Weights of a small GPT-style language model, trained from scratch on English Wikipedia: 8 layers, LayerNorm before each block.
MLP neurons of a small language model. Each row is named by its layer, matrix (down: output weights) and neuron, and shows model dimensions 96-223. Each number is 200 + 30 x the weight over its row's rms, rounded and kept within 0 to 999.
A block is one neuron, or neurons of one layer that tend to fire together. After each block is what it responds to, as a language model described it from the Wikipedia text at the highest values.

L3.down453,176,168,168,220,225,180,195,296,180,193,217,212,218,188,259,197,209,222,189,236,164,135,264,183,183,213,234,212,273,148,194,170,175,223,211,220,255,210,222,181,227,170,183,174,149,210,246,224,174,257,236,147,190,213,224,172,203,204,203,203,224,209,211,187,177,222,130,235,206,168,136,236,202,197,242,177,220,203,214,248,181,166,196,208,205,197,214,269,205,203,181,185,197,201,240,174,214,201,209,151,212,178,155,191,159,196,206,208,158,244,178,189,168,219,218,193,247,209,201,158,184,181,226,214,206,212,164,231
L3.down1264,206,242,187,187,178,223,167,202,199,245,234,216,189,150,268,189,203,169,274,237,236,218,202,196,226,240,213,159,165,167,212,235,206,138,187,218,189,222,181,185,193,164,190,261,181,227,177,206,146,204,189,206,189,193,229,209,232,232,254,180,186,218,170,206,254,163,173,179,218,195,179,183,217,233,203,163,249,197,162,163,278,191,227,284,219,247,221,163,176,165,195,178,208,170,207,185,214,189,252,169,190,127,120,181,280,257,222,231,163,180,174,239,191,174,147,229,214,157,225,238,232,231,182,233,200,183,216,151
L3.down1277,232,208,205,241,189,234,164,179,221,226,205,193,126,169,219,143,248,204,201,208,174,146,203,219,176,220,213,187,193,188,177,253,231,232,133,214,213,147,231,150,168,250,231,148,212,178,162,182,190,203,180,210,178,191,198,210,176,216,195,159,192,221,212,161,182,194,224,232,193,182,193,198,108,185,184,146,158,238,202,180,228,216,166,185,178,241,189,198,179,237,183,227,276,166,186,242,176,151,187,164,233,140,185,172,201,162,191,232,247,230,201,223,207,158,230,236,175,213,252,205,254,248,161,218,168,240,235,253
L3.down1501,179,172,228,173,230,190,214,156,223,221,191,207,144,184,202,195,157,243,140,249,184,148,213,219,226,239,190,214,195,196,192,207,186,198,191,194,226,231,195,193,173,257,151,174,211,179,278,204,219,193,178,175,183,204,219,177,175,252,242,232,180,186,202,196,186,180,140,173,226,245,190,203,193,224,212,225,212,127,234,206,199,171,199,218,172,178,234,231,213,199,186,188,222,171,137,196,233,169,156,160,187,168,189,200,218,221,229,217,209,144,193,233,193,167,177,161,205,257,276,208,203,180,211,172,211,228,227,265
L3.down1633,165,220,200,233,202,223,236,213,201,178,199,246,185,224,203,172,187,200,200,163,169,219,235,193,223,192,193,200,116,195,182,166,206,226,177,210,167,146,208,226,203,224,191,199,219,179,235,226,207,228,183,204,171,165,187,206,175,165,197,249,248,169,208,166,189,168,200,223,197,217,232,193,177,203,229,149,184,138,180,197,167,228,234,224,236,165,174,171,263,182,224,174,186,220,204,227,224,141,196,196,224,171,149,185,129,180,195,147,164,183,155,242,168,198,217,213,206,244,202,214,267,187,200,170,179,153,228,157
L3.down1903,249,208,213,239,193,212,231,153,197,240,227,245,192,158,245,225,217,165,246,203,220,204,226,183,146,237,183,237,167,228,156,202,167,153,222,218,207,208,217,226,187,206,204,234,210,163,230,217,176,155,182,151,165,199,199,215,171,193,191,204,193,188,185,174,216,205,181,232,167,214,197,189,182,215,196,174,226,214,159,203,214,214,160,190,191,144,224,229,277,228,200,199,269,210,170,239,229,173,238,199,164,203,188,224,182,207,177,216,206,221,227,241,204,192,198,227,174,156,273,216,219,244,177,205,180,205,254,198
L3.down2041,210,184,172,141,235,190,208,154,244,273,259,194,179,213,220,225,203,158,206,147,202,143,188,214,122,179,212,203,213,197,156,195,225,211,212,213,203,180,214,238,180,165,197,194,216,191,195,206,162,184,230,143,171,174,267,242,210,204,243,188,185,228,240,218,248,182,199,157,190,194,204,158,193,175,220,215,234,226,173,227,199,256,161,268,129,167,198,176,273,241,133,227,141,165,270,178,223,208,220,209,190,220,183,219,176,242,202,151,169,214,246,176,164,196,175,231,204,210,237,172,175,172,159,191,143,203,170,191
L3.down3068,193,213,210,238,169,188,165,206,196,223,237,190,189,181,198,231,185,152,179,219,173,179,166,264,223,228,195,197,202,173,169,176,231,209,173,163,168,213,144,217,259,186,167,244,162,197,218,213,176,217,247,183,158,222,200,149,210,206,200,238,193,210,229,240,230,212,173,140,214,172,227,168,222,279,248,122,217,180,171,162,258,185,151,202,241,213,217,183,181,155,176,171,246,179,219,247,167,165,240,184,204,193,199,194,216,172,204,225,191,216,210,229,145,179,167,257,174,216,154,191,229,211,198,220,160,169,214,167
Digits after separators

L3.down412,172,268,151,226,185,227,199,231,251,214,219,171,222,225,195,211,242,196,167,193,197,196,219,192,166,130,163,240,126,256,215,185,236,196,207,226,232,173,110,202,195,169,144,206,197,224,159,241,208,181,181,184,241,150,159,199,194,189,233,196,130,225,192,169,224,165,241,220,195,216,197,188,217,188,209,210,175,214,215,190,252,220,199,160,216,237,196,219,240,188,286,215,173,190,196,199,166,206,171,191,152,170,165,231,171,167,195,157,220,220,189,204,161,188,219,171,176,178,185,245,189,184,232,203,209,172,165,239
L3.down546,180,158,193,207,207,185,199,191,229,192,162,209,189,184,205,256,123,267,181,188,175,157,180,161,241,194,223,178,195,254,192,226,170,240,166,150,192,219,188,215,211,187,182,212,161,229,200,229,217,195,182,240,196,210,186,188,213,207,177,201,230,197,183,192,188,178,191,160,195,192,237,192,195,179,152,201,184,257,187,180,237,260,225,259,232,146,181,169,181,191,241,176,203,191,207,184,205,176,166,273,199,205,206,131,231,207,155,194,136,154,204,195,235,148,158,241,210,191,164,146,198,157,274,226,204,245,240,205
L3.down1682,203,232,232,184,214,228,207,234,245,235,215,214,224,241,193,242,178,218,197,179,190,206,188,205,227,173,165,171,205,173,201,189,208,166,242,200,236,243,241,226,203,212,187,183,180,166,192,197,208,183,184,211,185,211,149,226,197,149,181,267,236,209,214,214,221,251,164,271,242,219,147,150,220,258,234,226,221,163,154,173,171,196,207,133,237,215,213,172,232,185,182,198,212,206,245,263,203,202,207,160,196,178,231,208,204,174,189,199,143,194,229,180,198,130,241,199,214,163,176,252,263,197,185,155,228,161,159,223
L3.down1798,200,164,168,209,219,203,236,213,183,246,208,175,214,218,216,165,225,176,176,165,211,226,189,184,228,217,203,280,180,213,196,197,179,177,218,189,180,146,171,223,235,205,219,187,213,244,180,236,288,190,217,175,193,195,188,235,176,212,194,194,249,264,217,228,174,197,173,173,199,210,199,141,199,156,198,218,247,214,175,189,193,165,224,154,201,158,154,218,170,170,208,194,174,206,188,217,180,205,216,157,208,183,202,157,234,184,217,247,200,265,242,191,253,185,169,138,152,217,183,182,187,173,195,161,209,193,198,194
L3.down1832,184,169,171,190,242,142,248,166,217,182,218,192,200,235,227,230,207,150,179,157,180,194,228,188,153,214,165,186,255,220,211,185,214,150,213,193,198,160,255,222,171,247,223,187,144,184,215,193,197,142,234,225,189,199,202,127,131,205,221,199,218,200,206,160,214,153,214,182,199,247,232,212,215,200,231,217,185,210,180,180,188,219,215,185,268,184,212,204,212,223,142,175,176,231,184,198,211,257,175,204,191,144,198,197,196,185,279,157,214,217,181,183,196,213,188,189,186,189,164,171,188,198,181,180,195,158,150,197
L3.down1920,234,172,221,194,176,193,216,229,218,183,168,206,269,230,176,193,227,169,198,201,164,179,209,204,225,199,188,171,196,186,168,233,183,150,238,193,240,235,183,221,255,207,180,202,179,264,194,235,179,267,190,211,196,268,174,226,188,140,158,126,162,120,197,248,210,229,179,240,210,204,177,192,176,204,204,201,220,161,140,210,142,185,230,161,223,201,192,169,203,205,217,185,272,239,240,207,192,146,214,240,179,216,182,223,162,205,275,208,197,200,177,230,225,165,185,239,233,227,196,232,212,191,167,145,218,188,158,172
L3.down2688,255,239,156,227,146,207,175,156,183,237,222,212,136,208,145,184,178,182,137,215,153,169,202,182,171,187,255,163,216,237,184,191,180,229,170,248,192,186,202,250,179,210,193,177,202,199,192,209,181,230,167,205,148,215,230,254,202,231,221,248,260,200,218,188,202,179,238,177,186,179,180,188,285,173,226,245,214,214,184,203,175,205,244,222,184,260,242,183,151,149,215,182,171,191,227,128,172,248,203,198,248,246,144,194,209,177,186,167,202,221,248,197,218,282,166,179,201,159,199,179,214,179,211,232,180,167,246,209
L3.down2895,232,203,208,162,176,174,211,191,163,226,192,209,174,179,216,177,197,232,156,211,263,142,162,157,274,198,165,183,192,199,202,227,240,188,230,193,176,260,204,198,198,186,147,253,149,196,268,240,219,145,204,203,189,223,213,193,173,217,212,201,234,212,245,161,157,201,214,197,168,184,215,231,182,245,180,189,166,185,229,208,237,224,197,195,213,152,212,225,172,154,149,188,232,170,228,194,174,192,172,153,194,177,205,162,156,235,160,216,184,196,196,187,176,131,245,162,218,170,214,193,192,203,229,179,220,164,247,202
Table separators, "went on"

L4.down2070,194,203,216,243,180,197,270,177,209,175,189,222,209,211,179,226,150,163,162,195,187,180,172,169,190,132,201,221,212,248,270,169,226,200,195,168,207,291,232,201,241,235,151,157,237,205,228,206,215,237,204,211,173,220,159,189,157,188,183,175,159,205,159,154,175,234,221,229,214,182,164,203,206,242,183,197,197,170,251,186,139,190,176,184,224,249,211,180,210,219,199,224,191,187,203,199,213,193,223,243,193,239,205,168,214,195,235,161,152,110,254,147,179,179,185,251,142,180,161,156,179,216,198,175,234,231,208,265
L4.down2571,147,192,182,190,188,194,225,248,270,205,207,240,180,217,213,188,227,148,183,225,212,149,213,177,129,166,217,181,268,195,252,189,233,167,114,246,170,211,183,154,207,238,201,237,225,209,249,264,190,244,189,207,153,215,208,201,213,190,179,215,170,202,171,199,214,201,191,237,223,229,175,234,220,215,153,198,284,154,193,246,191,191,167,213,159,139,186,256,228,144,203,195,248,237,157,210,160,156,173,168,181,218,150,203,198,170,161,179,160,189,200,140,202,144,233,182,242,206,194,205,209,177,222,223,198,187,178,253
Digits in long numbers

L4.down211,233,153,147,195,236,186,145,193,208,200,231,257,159,163,202,184,153,193,238,132,165,276,208,179,211,169,223,226,241,150,247,163,238,194,207,173,218,259,177,222,205,199,142,196,211,247,243,248,179,238,215,208,208,189,186,226,169,233,208,217,253,158,188,228,153,240,133,177,182,225,215,185,228,185,189,165,174,264,259,233,171,206,159,130,168,204,192,239,246,206,232,223,198,268,222,234,267,196,171,190,173,259,209,197,235,215,219,242,237,221,215,194,182,163,205,246,189,229,164,165,146,238,186,230,172,182,225,207
L4.down1747,190,212,223,172,275,214,181,228,198,170,170,212,191,170,224,246,151,201,150,171,169,237,176,194,235,263,215,228,229,206,289,171,218,208,246,181,194,256,171,251,223,184,195,173,140,242,232,164,211,175,216,203,223,171,188,214,169,189,253,209,247,160,209,237,129,244,223,185,151,199,219,168,206,195,190,192,172,229,205,192,182,201,172,182,225,233,178,195,206,215,219,238,173,249,221,273,254,201,201,229,164,187,171,226,207,194,171,201,214,193,262,200,182,180,179,198,210,216,154,208,144,251,234,213,200,211,179,227
Leading digit of numbers

L3.down72,177,206,241,243,224,179,209,181,238,170,217,232,201,196,177,205,181,233,236,241,248,214,256,192,229,202,193,243,245,199,232,171,206,186,149,193,195,198,145,224,241,224,170,148,179,211,194,208,230,188,205,230,214,182,178,144,230,184,208,253,221,235,279,198,267,193,203,156,214,154,198,239,188,160,171,174,168,226,182,235,202,205,214,235,232,193,245,276,204,173,179,253,205,172,229,188,195,220,173,221,236,192,153,186,169,169,150,217,153,184,217,258,252,221,213,159,193,183,243,171,217,222,195,183,250,230,186,169
L3.down493,180,188,280,202,228,257,209,170,199,171,223,229,161,208,180,193,198,230,157,164,202,171,155,293,235,179,155,208,127,163,194,209,192,201,216,191,181,165,282,195,221,203,179,210,202,179,177,210,218,217,227,189,225,207,150,212,208,176,192,252,180,181,168,194,186,175,260,200,179,182,188,189,189,191,128,223,240,164,192,164,224,179,175,192,152,192,155,155,187,204,217,144,149,182,241,204,187,174,165,184,196,156,268,208,211,192,201,205,201,183,208,186,130,227,234,205,178,218,243,175,221,219,211,194,174,215,208,232
L3.down900,208,197,209,197,228,206,194,199,188,212,232,200,171,242,233,206,197,181,188,254,188,235,239,207,157,160,266,216,224,151,136,216,210,236,215,179,182,195,184,215,198,203,249,175,220,191,203,243,200,175,245,152,126,194,215,177,189,219,163,230,265,227,175,179,261,204,181,185,238,162,170,211,215,242,191,196,220,181,173,191,153,198,194,205,148,199,203,163,225,237,226,169,201,226,184,163,169,198,203,204,214,159,188,211,212,190,164,146,211,216,225,200,275,183,189,207,214,177,217,166,200,192,215,189,249,188,174,197
L3.down1782,173,132,206,222,211,239,210,228,239,179,193,271,185,206,212,208,245,218,199,206,188,197,170,192,258,196,159,184,141,209,209,207,221,219,188,178,179,175,247,197,210,251,226,200,179,177,228,209,204,136,196,169,212,255,220,199,202,194,236,192,201,182,186,149,243,207,189,187,222,136,174,194,215,220,191,214,176,164,193,248,190,245,272,196,196,181,197,219,175,167,229,221,144,218,199,222,208,234,129,238,250,222,153,205,261,145,199,137,171,250,224,221,121,200,192,181,241,197,188,196,213,233,180,186,194,218,213,242
L3.down2379,152,208,194,208,220,188,194,173,172,197,168,180,204,183,244,205,174,187,225,210,158,208,218,165,195,205,213,199,154,145,198,144,217,209,230,226,211,191,235,223,214,196,203,204,173,167,118,219,238,170,221,276,273,208,206,192,196,250,160,190,174,185,227,146,199,178,268,193,233,221,226,203,221,247,182,175,269,211,197,192,190,211,179,201,171,171,180,196,218,196,188,172,198,180,232,194,210,210,195,265,210,230,226,220,200,187,214,235,192,256,265,164,151,169,202,203,206,202,170,242,168,168,204,192,223,187,206,155
L3.down2547,157,202,185,219,229,237,203,194,220,192,284,226,169,209,218,208,245,156,216,191,237,249,210,262,162,204,176,188,231,219,205,244,202,152,220,207,233,161,204,126,227,193,260,168,165,184,237,169,244,189,137,197,224,170,199,230,173,187,211,206,210,227,126,191,162,136,167,223,149,240,175,173,225,220,201,233,131,190,182,171,183,226,206,195,215,254,167,184,241,234,229,167,169,248,230,234,200,161,190,205,211,222,204,120,196,234,222,157,265,186,224,205,234,190,214,216,181,135,163,263,151,188,161,232,194,170,252,187
L3.down2748,215,159,154,180,166,247,247,188,182,224,186,201,172,219,201,193,168,194,223,173,205,159,231,174,183,201,181,182,262,177,189,245,247,183,227,219,223,217,165,218,201,170,210,233,234,201,154,203,241,198,234,226,174,174,159,162,173,182,206,186,224,202,225,180,169,178,146,140,204,191,198,177,219,205,184,207,285,148,194,247,177,223,152,188,214,186,221,194,154,154,181,229,204,229,189,215,255,114,147,145,141,238,172,193,187,204,266,240,187,187,210,164,190,196,208,216,197,194,199,196,234,181,191,214,246,180,232,204
L3.down2820,174,184,221,202,201,154,201,201,235,258,185,174,217,194,163,229,247,215,211,192,169,189,207,212,202,199,265,175,159,213,223,256,198,213,182,194,186,189,174,155,213,201,237,143,203,198,244,203,203,211,133,219,215,205,211,229,215,206,221,224,199,204,183,177,188,198,203,173,220,163,220,221,259,241,227,162,251,203,181,215,145,226,221,208,188,155,252,241,166,164,208,158,171,187,195,184,225,185,164,260,197,206,189,202,132,141,229,183,174,244,157,202,257,203,204,243,174,243,245,258,191,227,182,174,211,184,217,211
Final digits of numbers

L5.down230,197,217,187,226,219,184,154,199,219,150,203,224,208,210,181,232,221,202,214,220,218,115,216,161,175,200,217,190,148,210,237,171,216,196,188,235,230,228,187,186,164,203,175,195,203,183,210,207,169,221,252,227,144,206,196,221,206,158,205,233,176,200,246,208,195,181,193,176,176,168,242,199,190,212,231,179,204,218,209,180,147,269,171,143,203,163,229,219,223,191,300,200,123,219,238,217,277,249,240,238,204,170,190,252,195,266,170,198,160,189,179,188,205,160,212,240,214,186,214,246,176,195,227,155,214,170,270,172
L5.down1107,188,265,247,221,163,152,257,189,143,198,173,237,199,269,238,260,250,193,191,184,202,167,223,245,143,268,220,223,224,188,173,196,183,150,245,255,140,179,221,173,220,240,284,172,173,187,196,213,198,187,211,198,209,284,256,179,214,209,210,174,176,228,215,160,171,201,211,207,204,179,206,190,188,229,188,160,200,191,172,200,218,201,202,134,203,240,217,257,207,218,234,228,187,225,195,235,233,143,155,260,209,134,236,189,224,193,159,219,204,254,176,155,177,156,208,186,174,177,190,226,259,193,192,217,132,195,223,176
L5.down1835,218,201,206,168,213,176,159,194,227,161,215,203,226,188,265,231,153,210,209,211,189,238,152,212,213,258,252,226,196,222,169,231,156,218,185,202,132,187,162,152,215,220,194,253,133,189,250,233,226,210,179,201,197,213,160,142,181,168,198,211,218,216,200,134,194,172,233,175,178,217,226,204,176,227,196,173,195,237,236,207,159,222,194,202,198,246,165,273,204,178,238,228,202,178,190,187,188,221,210,181,170,192,162,176,163,178,212,243,170,227,206,185,168,249,155,213,217,127,223,181,203,209,206,180,198,200,167,232
L5.down1888,238,182,186,212,188,199,210,188,149,202,159,167,193,231,204,188,207,145,217,246,219,225,252,184,217,231,152,209,198,218,110,151,195,127,200,140,171,239,171,134,233,227,236,201,145,173,164,193,238,228,205,233,208,242,194,209,170,210,182,222,206,193,164,190,190,189,196,171,206,176,225,231,194,199,188,181,177,155,195,230,164,263,169,202,197,207,242,253,277,230,263,208,183,192,204,143,210,225,202,235,197,148,234,214,159,219,221,197,218,218,253,168,211,188,191,243,172,186,226,196,162,204,223,173,192,228,163,223
Slot before a verb

L5.down463,236,152,198,259,209,168,179,201,185,190,245,164,188,218,244,157,230,194,199,237,248,190,181,204,221,249,203,247,223,120,246,227,208,205,188,184,225,170,175,178,247,304,162,222,176,193,217,162,172,263,193,167,118,198,218,214,197,213,184,230,221,202,195,209,195,223,216,185,223,207,152,190,185,149,178,136,203,207,211,178,229,199,165,204,216,194,211,172,210,207,200,204,265,181,199,265,258,212,191,169,198,143,232,207,186,233,216,214,214,220,143,178,166,240,168,146,203,195,175,171,212,222,143,244,233,184,167,152
L5.down1826,138,179,187,221,172,177,221,221,161,183,146,182,211,223,174,223,237,202,156,201,178,172,173,224,197,194,143,183,219,176,194,191,248,189,190,245,197,204,196,203,212,236,201,152,206,190,244,216,213,206,164,213,185,166,184,219,144,178,173,174,210,177,143,212,176,197,166,169,246,171,210,188,161,152,212,182,159,182,226,193,181,202,189,231,245,217,186,193,159,177,186,203,181,182,195,174,197,200,174,182,204,198,214,171,177,196,182,163,185,200,198,135,210,160,183,214,178,215,196,258,189,191,183,206,238,206,138,217
L5.down2666,234,205,160,178,182,186,233,249,208,194,194,250,257,237,147,238,235,232,185,245,184,185,208,189,200,250,184,180,178,231,207,183,177,235,203,230,198,197,183,224,202,237,130,187,138,235,185,237,187,183,168,195,179,186,206,170,248,210,235,244,220,199,170,181,208,226,228,235,188,285,201,170,168,214,196,210,234,168,197,265,218,228,189,252,223,203,156,236,204,264,207,215,229,140,205,208,192,220,204,144,205,227,142,226,234,145,183,219,180,215,207,163,215,205,161,172,173,182,243,218,149,176,149,187,236,198,213,191
L5.down2965,256,212,140,225,177,203,202,222,194,251,200,206,225,207,187,171,198,208,188,192,206,266,155,203,172,214,220,178,124,218,191,174,221,162,133,213,200,205,175,235,211,165,210,218,211,210,223,253,229,187,202,215,209,188,216,171,177,191,199,197,260,213,176,213,216,150,190,173,213,215,218,213,191,180,198,190,225,179,206,168,207,204,191,217,251,193,189,167,174,225,148,181,270,232,152,222,260,170,140,211,229,233,210,175,194,162,152,165,163,138,256,206,247,207,259,169,214,190,237,192,241,175,212,153,231,133,194,168
Final digit of numbers

L5.down89,189,199,188,215,173,196,173,152,145,272,249,168,213,199,175,201,194,189,236,230,194,205,210,190,186,228,188,243,169,173,250,179,197,193,145,183,170,203,243,151,184,199,176,196,205,222,162,199,184,224,249,108,174,171,232,178,215,219,203,255,200,201,186,192,207,248,167,191,242,251,163,210,204,225,219,207,210,240,154,184,190,149,145,225,206,239,231,235,279,258,180,202,257,280,180,213,210,191,225,220,177,200,142,239,228,215,241,218,206,178,162,180,270,235,177,193,186,124,155,227,234,213,200,150,264,193,213,177
L5.down425,245,187,240,195,180,235,223,186,188,227,209,152,157,195,219,161,197,222,176,158,196,224,200,113,216,167,219,256,212,191,185,202,212,150,228,178,181,204,221,212,177,221,169,163,201,217,215,194,207,248,217,187,203,173,162,179,269,188,180,203,197,246,186,200,252,209,167,178,214,192,241,216,240,215,239,196,295,206,195,183,126,186,201,152,210,223,220,204,214,236,205,211,207,215,227,236,190,178,134,164,248,217,220,229,189,213,234,255,215,235,259,197,197,258,223,225,149,268,183,197,236,217,238,201,215,203,199,225
L5.down732,261,189,235,217,204,171,231,166,246,188,195,182,234,230,156,205,189,201,200,213,147,217,236,233,174,170,197,205,173,183,200,165,262,224,157,143,188,193,195,234,177,149,196,234,168,172,151,156,213,202,187,142,211,216,185,232,217,152,219,196,201,165,200,239,185,251,227,201,203,204,213,179,173,156,239,180,198,234,250,214,182,236,217,224,252,159,194,275,195,220,198,182,181,229,237,184,180,153,186,208,245,250,154,188,154,195,189,191,199,143,225,171,242,167,188,196,215,181,196,211,253,217,157,221,232,187,238,221
L5.down1907,153,226,223,224,221,207,281,195,213,203,209,230,184,203,181,205,223,227,190,142,182,235,180,210,159,169,201,204,200,265,181,223,184,180,177,250,213,193,226,201,156,208,165,246,151,166,186,166,197,215,244,129,192,213,193,156,174,192,234,213,157,179,238,170,237,213,213,218,215,241,201,198,237,213,181,201,189,225,165,203,164,196,191,163,191,186,185,165,233,220,234,187,235,217,221,207,235,212,221,194,212,165,234,256,196,141,231,162,217,280,195,192,205,250,199,227,201,196,164,249,209,204,168,207,142,157,191,207
Digits in measured quantities

L4.down478,251,204,189,241,159,117,192,167,215,175,213,267,188,176,169,253,168,159,209,174,165,218,257,188,179,216,214,197,165,209,242,214,183,243,160,230,172,203,146,163,204,256,192,219,170,223,201,173,146,197,205,215,190,154,145,228,204,229,251,194,161,182,192,189,240,162,224,158,187,218,212,171,218,154,158,213,223,186,117,162,222,172,234,243,211,204,204,217,193,253,219,264,210,191,225,253,227,233,184,199,169,198,221,196,197,147,182,164,144,246,170,187,153,149,200,161,139,139,145,201,194,182,228,232,242,235,211,246
L4.down2712,221,212,194,208,190,197,201,172,161,215,145,195,177,179,183,234,187,224,170,278,199,207,202,182,169,164,273,244,228,244,247,174,179,212,177,235,176,258,137,199,204,191,174,203,149,257,217,238,218,181,208,206,191,208,268,242,245,161,205,210,194,200,195,245,167,176,211,148,180,211,205,248,210,170,216,157,181,196,181,235,163,216,241,237,198,214,218,225,190,165,190,248,116,204,174,213,210,249,172,240,225,208,192,201,207,174,187,205,160,189,271,222,222,238,198,177,98,194,222,187,189,205,209,178,238,235,164,221
Clause-boundary commas